MLP neurons of a small language model. Each row is named by its layer, matrix (up: input weights; down: output weights) and neuron, and shows model dimensions 16-79. Each number is 200 + 20 x the weight over its row's rms, rounded and kept within 0 to 999.
A block is one neuron, or neurons of one layer that tend to fire together. After each block is what it responds to, as a language model described it from the Wikipedia text at the highest values.

L2.up132,214,209,223,219,222,206,184,187,201,206,162,227,178,199,188,181,185,232,188,209,176,209,201,204,171,214,213,192,165,191,229,188,209,207,173,241,222,192,244,187,180,213,224,184,201,204,184,212,195,229,183,219,169,209,175,223,212,225,222,193,211,171,199,188
L2.down132,196,218,196,218,221,223,221,219,210,169,182,228,186,196,220,195,171,231,211,222,188,183,223,214,177,226,206,182,185,188,214,188,208,214,178,218,159,199,223,222,157,211,203,226,227,175,245,160,233,180,183,187,183,186,201,192,206,154,158,195,198,196,177,184
L2.up252,224,197,198,229,233,223,185,211,182,210,200,201,188,184,199,199,175,188,172,211,187,188,207,215,224,226,203,202,244,203,186,215,203,182,194,203,228,217,273,179,199,208,184,191,208,197,184,205,215,181,177,210,193,199,182,176,192,219,244,189,207,137,200,225
L2.down252,185,194,199,210,210,158,200,206,211,229,192,198,210,191,230,207,195,225,217,175,191,208,170,187,181,236,203,185,211,169,202,206,207,201,208,207,199,207,225,249,208,216,208,209,187,205,191,148,203,194,231,188,185,208,170,197,208,207,200,196,195,239,242,191
L2.up337,219,207,176,175,189,184,202,212,222,234,175,204,176,187,206,195,207,226,207,213,226,205,233,171,193,193,203,189,157,170,246,166,209,170,173,208,193,194,221,202,196,186,198,185,221,196,189,204,157,199,221,191,178,205,170,242,208,234,182,174,201,178,184,215
L2.down337,200,208,167,200,218,216,198,192,215,209,197,207,188,218,213,166,214,214,194,198,176,209,226,209,195,223,202,187,212,207,192,178,204,208,187,212,187,182,203,216,185,214,216,164,218,172,217,243,237,232,188,196,175,196,203,194,177,183,154,223,241,195,200,156
L2.up576,190,172,214,223,219,198,163,234,202,197,199,214,178,206,185,259,196,223,152,198,194,187,206,182,204,167,203,197,195,181,217,224,218,181,207,187,183,202,210,182,204,192,194,225,181,184,171,218,182,254,196,213,204,205,221,214,212,181,201,210,196,185,240,186
L2.down576,200,209,223,229,206,178,179,208,228,181,191,201,192,223,186,199,199,182,200,213,163,219,203,151,207,187,212,170,240,196,229,211,200,226,190,203,202,220,206,188,201,204,231,218,195,172,211,173,197,208,239,176,222,170,213,228,246,186,196,217,216,185,244,177
Mid-word fragment continuations. Second or middle word-piece tokens inside a split word, especially after short prefixes like t, S, ty, as in ty-p-ical, BBC S-port, s-amp-les.

L11.up84,218,168,217,205,218,203,202,245,219,181,173,225,196,221,193,225,182,195,160,236,180,194,203,202,213,224,202,182,173,219,216,205,194,189,201,179,188,178,195,181,186,167,205,202,236,203,195,219,152,224,212,168,182,192,203,171,195,184,172,188,205,169,214,220
L11.down84,195,220,212,186,218,199,201,218,217,228,182,192,226,224,194,183,179,192,171,244,192,188,161,193,223,239,199,179,209,197,184,208,192,190,183,204,206,186,200,182,220,165,192,202,209,206,180,221,204,190,246,209,228,197,222,222,193,182,196,204,177,223,221,209
L11.up639,218,220,202,190,208,191,183,224,201,195,212,206,207,196,213,222,180,201,191,177,202,212,188,174,241,221,187,225,183,229,208,196,186,124,210,208,199,234,194,177,169,177,153,191,219,214,191,213,167,191,199,196,178,203,218,200,234,177,202,173,216,182,211,221
L11.down639,186,221,166,224,234,210,226,202,190,175,176,153,191,220,191,199,216,185,223,173,201,230,215,213,188,155,196,184,207,186,221,169,218,219,181,209,203,208,176,206,207,207,202,183,185,166,205,195,220,195,185,204,234,202,237,190,179,210,199,216,203,213,201,189
L11.up768,198,209,205,214,225,172,189,185,204,171,209,193,188,189,188,202,200,205,176,234,191,172,191,208,209,195,195,200,192,179,256,216,187,197,214,215,246,197,183,201,209,198,216,184,194,192,186,221,154,178,194,196,151,220,224,187,155,230,225,202,196,187,203,205
L11.down768,206,197,207,227,220,231,225,201,206,205,224,164,188,189,204,185,179,223,179,227,206,192,205,192,164,182,171,205,195,206,184,223,216,179,179,180,183,196,182,180,201,216,183,217,174,216,219,249,196,199,201,211,237,199,178,168,228,206,203,162,210,203,167,188
L11.up803,202,168,187,210,208,208,197,206,182,228,185,230,149,157,178,191,192,202,181,197,189,184,195,180,177,171,207,170,203,201,200,200,186,172,201,208,193,218,210,179,204,190,206,175,210,203,181,214,163,184,221,214,202,211,198,217,196,243,249,200,251,198,240,216
L11.down803,180,215,165,206,195,201,201,214,225,205,169,214,209,210,204,167,203,190,193,217,155,190,197,196,184,203,205,212,203,175,217,197,197,220,166,225,191,150,216,176,195,143,214,215,195,188,162,213,207,233,218,197,206,193,232,220,260,181,175,210,228,195,214,180
Sports score and stat tokens. Tokens inside sports results and statistics, mostly the en dash in scores and records (2–1, 4–4–1, 0–1), also "play" in players/play-offs, "loss", "second".

L11.up517,213,210,203,188,198,203,203,215,216,200,196,229,197,199,189,187,219,224,190,227,201,228,179,182,222,224,217,187,179,186,209,192,176,159,209,215,184,191,224,169,197,222,192,202,209,218,191,211,185,208,185,222,183,216,207,186,168,227,223,197,198,174,145,234
L11.down517,185,214,198,178,187,186,217,193,206,172,189,209,235,204,211,223,180,173,183,210,180,199,201,214,184,172,183,184,169,226,203,208,219,199,195,194,226,217,183,197,223,178,221,210,204,214,179,234,201,208,185,196,194,203,218,219,211,207,167,194,197,261,208,193
L11.up577,218,184,210,217,203,191,194,177,235,229,200,219,186,189,162,184,193,188,202,228,192,224,192,188,223,210,203,193,216,199,174,190,207,180,194,171,211,203,239,149,204,219,222,197,216,205,203,212,215,200,204,239,193,200,199,205,181,213,191,184,166,213,176,208
L11.down577,209,201,205,138,183,200,182,181,219,203,171,228,200,209,212,216,174,198,187,208,220,195,197,183,154,186,180,220,212,215,196,197,220,202,203,191,203,196,187,173,226,164,188,217,196,211,223,203,205,192,196,223,189,213,217,220,178,195,185,241,185,226,181,169
L11.up792,207,190,198,176,232,176,190,232,220,236,213,181,219,221,206,208,195,222,169,196,183,184,220,205,205,218,215,212,177,191,206,160,152,188,169,253,233,186,184,177,192,203,200,176,216,199,217,212,212,192,197,172,188,176,193,208,231,194,196,178,156,211,167,205
L11.down792,186,174,191,191,215,203,211,206,207,193,195,217,192,197,221,214,155,209,193,224,196,171,206,191,210,226,217,186,224,199,199,203,182,178,196,218,182,198,189,196,196,195,201,241,170,211,143,198,218,207,236,196,209,213,184,261,210,189,189,190,206,178,202,202
L11.up801,150,203,191,166,164,163,199,230,189,196,214,205,194,212,205,219,187,214,184,203,217,194,219,219,224,232,221,180,182,190,218,208,204,204,162,210,223,187,215,207,217,211,194,199,210,203,207,212,217,199,201,231,165,210,240,190,197,212,239,187,185,208,169,141
L11.down801,162,225,206,237,244,218,200,206,194,191,205,208,202,160,225,215,216,200,193,186,217,194,216,193,205,190,222,198,230,203,208,217,164,196,213,209,171,178,191,246,177,188,207,237,168,237,202,187,180,229,201,200,203,217,169,220,179,195,172,218,235,175,195,199
End of introductory phrase. Last token of a sentence-opening phrase just before the main clause, usually the comma or final year digit, as in "In 2011," or "In February 2020".

L3.up64,228,196,219,162,194,172,195,200,216,196,185,211,152,218,184,254,208,237,207,209,210,197,219,172,223,171,219,190,205,191,213,208,180,219,199,203,199,195,213,232,179,203,182,184,244,240,184,221,220,195,185,192,233,202,183,215,205,200,244,216,211,204,223,187
L3.down64,196,244,218,193,205,172,162,167,212,203,195,241,196,180,197,201,178,195,215,188,179,212,224,194,191,212,200,223,171,215,188,180,206,188,212,212,217,239,180,219,157,200,198,203,187,242,219,237,211,216,199,211,234,225,206,189,209,214,212,155,188,189,205,179
Mid-word fragments, range dashes. Second word-piece inside words split oddly (Ch-ap-lin, f-eat-ure, Fredrikst-ad, four-th), byte pieces of accented or Korean characters (K-ö-nigsberg), and en dashes between numbers (1748–1837).

L2.up8,173,211,227,217,186,198,209,201,204,193,224,224,187,183,217,192,186,212,187,191,194,225,228,187,210,152,212,198,207,152,193,189,168,220,166,181,190,183,200,193,185,227,177,181,190,166,194,207,210,208,209,204,197,246,187,243,222,210,203,221,195,206,196,209
L2.down8,192,198,202,195,194,193,230,213,201,170,210,192,264,189,197,207,178,220,214,192,201,202,193,178,172,181,148,201,194,198,185,195,211,220,226,189,181,187,183,215,180,210,227,196,194,207,208,120,178,188,210,213,205,225,225,210,178,206,197,195,154,204,173,195
L2.up22,190,209,258,204,219,205,186,218,181,218,177,214,192,201,180,167,175,224,207,224,182,228,216,201,227,193,200,169,176,181,191,209,174,191,182,232,220,202,183,186,217,208,200,209,187,206,226,210,212,204,197,246,210,221,199,218,219,240,180,146,205,206,202,212
L2.down22,197,196,200,211,202,186,196,238,170,192,221,160,188,194,217,163,240,173,184,211,221,224,169,163,198,199,174,207,210,199,192,173,219,198,213,185,191,199,223,245,187,204,170,190,167,208,225,204,149,220,194,224,169,213,208,225,242,222,233,239,213,205,209,215
L2.up50,183,179,222,242,228,201,216,216,170,229,253,206,172,206,209,220,182,241,199,245,174,229,205,199,221,175,178,172,213,180,211,205,210,210,183,221,210,237,204,152,214,209,178,220,191,198,219,210,226,200,198,178,215,221,188,179,189,197,232,196,189,184,201,174
L2.down50,183,201,206,185,218,186,190,190,203,177,202,237,204,201,175,185,190,190,188,214,213,244,218,207,177,201,167,203,209,158,190,182,213,177,228,192,211,198,170,210,182,189,227,193,195,205,188,101,212,209,208,175,198,202,225,215,174,221,228,253,179,209,201,218
L2.up102,203,200,197,208,238,196,184,231,187,223,192,179,162,227,210,207,195,230,197,218,185,230,195,194,214,166,230,146,202,191,182,159,234,220,194,218,200,212,203,196,201,191,221,194,198,198,190,202,206,200,192,195,191,190,188,209,216,207,207,205,196,192,185,179
L2.down102,181,213,202,180,202,187,209,198,206,206,203,217,191,201,176,234,201,183,151,204,227,197,175,182,187,186,181,176,188,211,186,212,228,228,208,217,176,206,195,227,191,184,195,175,191,194,196,134,173,208,177,195,209,202,210,221,205,177,220,208,181,198,227,215
Name and list-item boundaries. Fires on the first word-piece of a new capitalized word inside a multiword proper name, like New York T(imes) or Kunstmuseum B(asel), and on line breaks closing infobox list items.

L3.up110,206,211,246,205,171,208,205,191,239,216,213,203,171,158,169,232,193,202,185,178,195,184,138,196,211,215,251,197,189,177,195,212,189,139,190,192,199,259,214,209,191,190,203,177,189,225,231,205,237,193,212,210,227,174,191,197,187,245,234,228,194,198,190,226
L3.down110,197,221,218,214,194,207,231,181,180,191,189,210,206,230,177,192,206,200,236,192,191,232,192,184,161,228,248,244,223,198,195,210,190,184,212,194,187,173,200,169,185,165,196,200,140,182,191,122,238,216,210,167,242,191,199,229,209,179,216,224,181,212,189,212
Comma after numbers. Commas right after a digit, in dates and thousands separators, e.g. March 1, 2019 and $72,000; also some adjective suffixes like -ular, -est, -ous.

L11.up92,180,225,193,235,199,215,189,212,218,199,244,212,182,241,161,236,181,221,190,219,224,218,198,167,185,197,198,169,203,200,183,196,182,188,178,219,207,200,219,186,231,192,180,155,217,182,203,211,201,227,172,206,202,205,186,219,169,212,174,220,208,197,171,196
L11.down92,203,222,201,196,195,224,171,185,197,183,199,217,190,190,187,184,248,178,214,180,205,182,217,204,211,190,191,190,190,215,152,186,214,244,224,196,221,193,230,200,198,170,225,185,191,203,214,161,201,182,192,214,211,243,204,202,191,199,186,212,237,214,229,193
L11.up103,204,196,212,155,203,193,213,169,224,220,183,206,173,193,188,240,216,194,200,202,201,224,177,194,213,185,186,212,201,174,222,228,179,237,209,222,168,218,202,190,181,200,241,190,209,222,203,208,187,188,166,182,176,241,211,179,200,233,196,229,216,184,202,181
L11.down103,186,191,199,213,188,247,190,167,226,226,198,175,211,207,207,220,222,245,243,196,193,217,169,158,214,209,183,186,216,192,178,206,199,211,160,210,188,199,215,216,190,198,189,204,216,236,198,233,204,180,224,186,226,154,198,206,207,236,204,225,182,205,185,198
L11.up279,220,162,221,195,202,204,189,202,207,236,208,220,166,176,190,223,170,220,180,190,195,221,184,182,179,169,168,213,192,212,200,216,191,231,201,237,195,225,189,188,188,140,201,181,195,215,213,208,192,186,214,215,171,190,185,208,201,206,224,198,203,190,189,225
L11.down279,223,185,208,239,221,166,181,177,191,188,194,156,208,210,188,211,204,200,237,177,224,234,224,193,172,229,185,192,239,221,205,174,191,204,170,224,207,202,203,195,171,229,198,186,196,196,214,257,219,216,204,204,214,175,187,184,252,217,187,198,203,168,233,196
L11.up865,216,185,198,229,193,178,200,195,181,234,185,185,172,214,192,226,210,220,193,198,148,198,212,189,198,171,188,228,212,183,201,192,219,206,175,228,209,247,174,184,193,203,202,203,226,243,184,203,167,190,145,223,188,228,221,209,198,209,197,216,210,212,158,206
L11.down865,191,209,199,207,233,196,204,171,187,196,233,197,194,218,179,193,203,215,222,210,209,212,240,196,159,204,194,207,210,191,199,222,220,206,208,198,204,211,168,202,201,201,189,221,206,186,190,80,183,210,201,192,225,194,228,213,202,186,201,194,179,213,204,211
Word-initial letter C. Single-letter first pieces of split words, mostly capital C in names and places (Craik, Copenhagen, Cabrera), also lowercase c (collapsed, careful).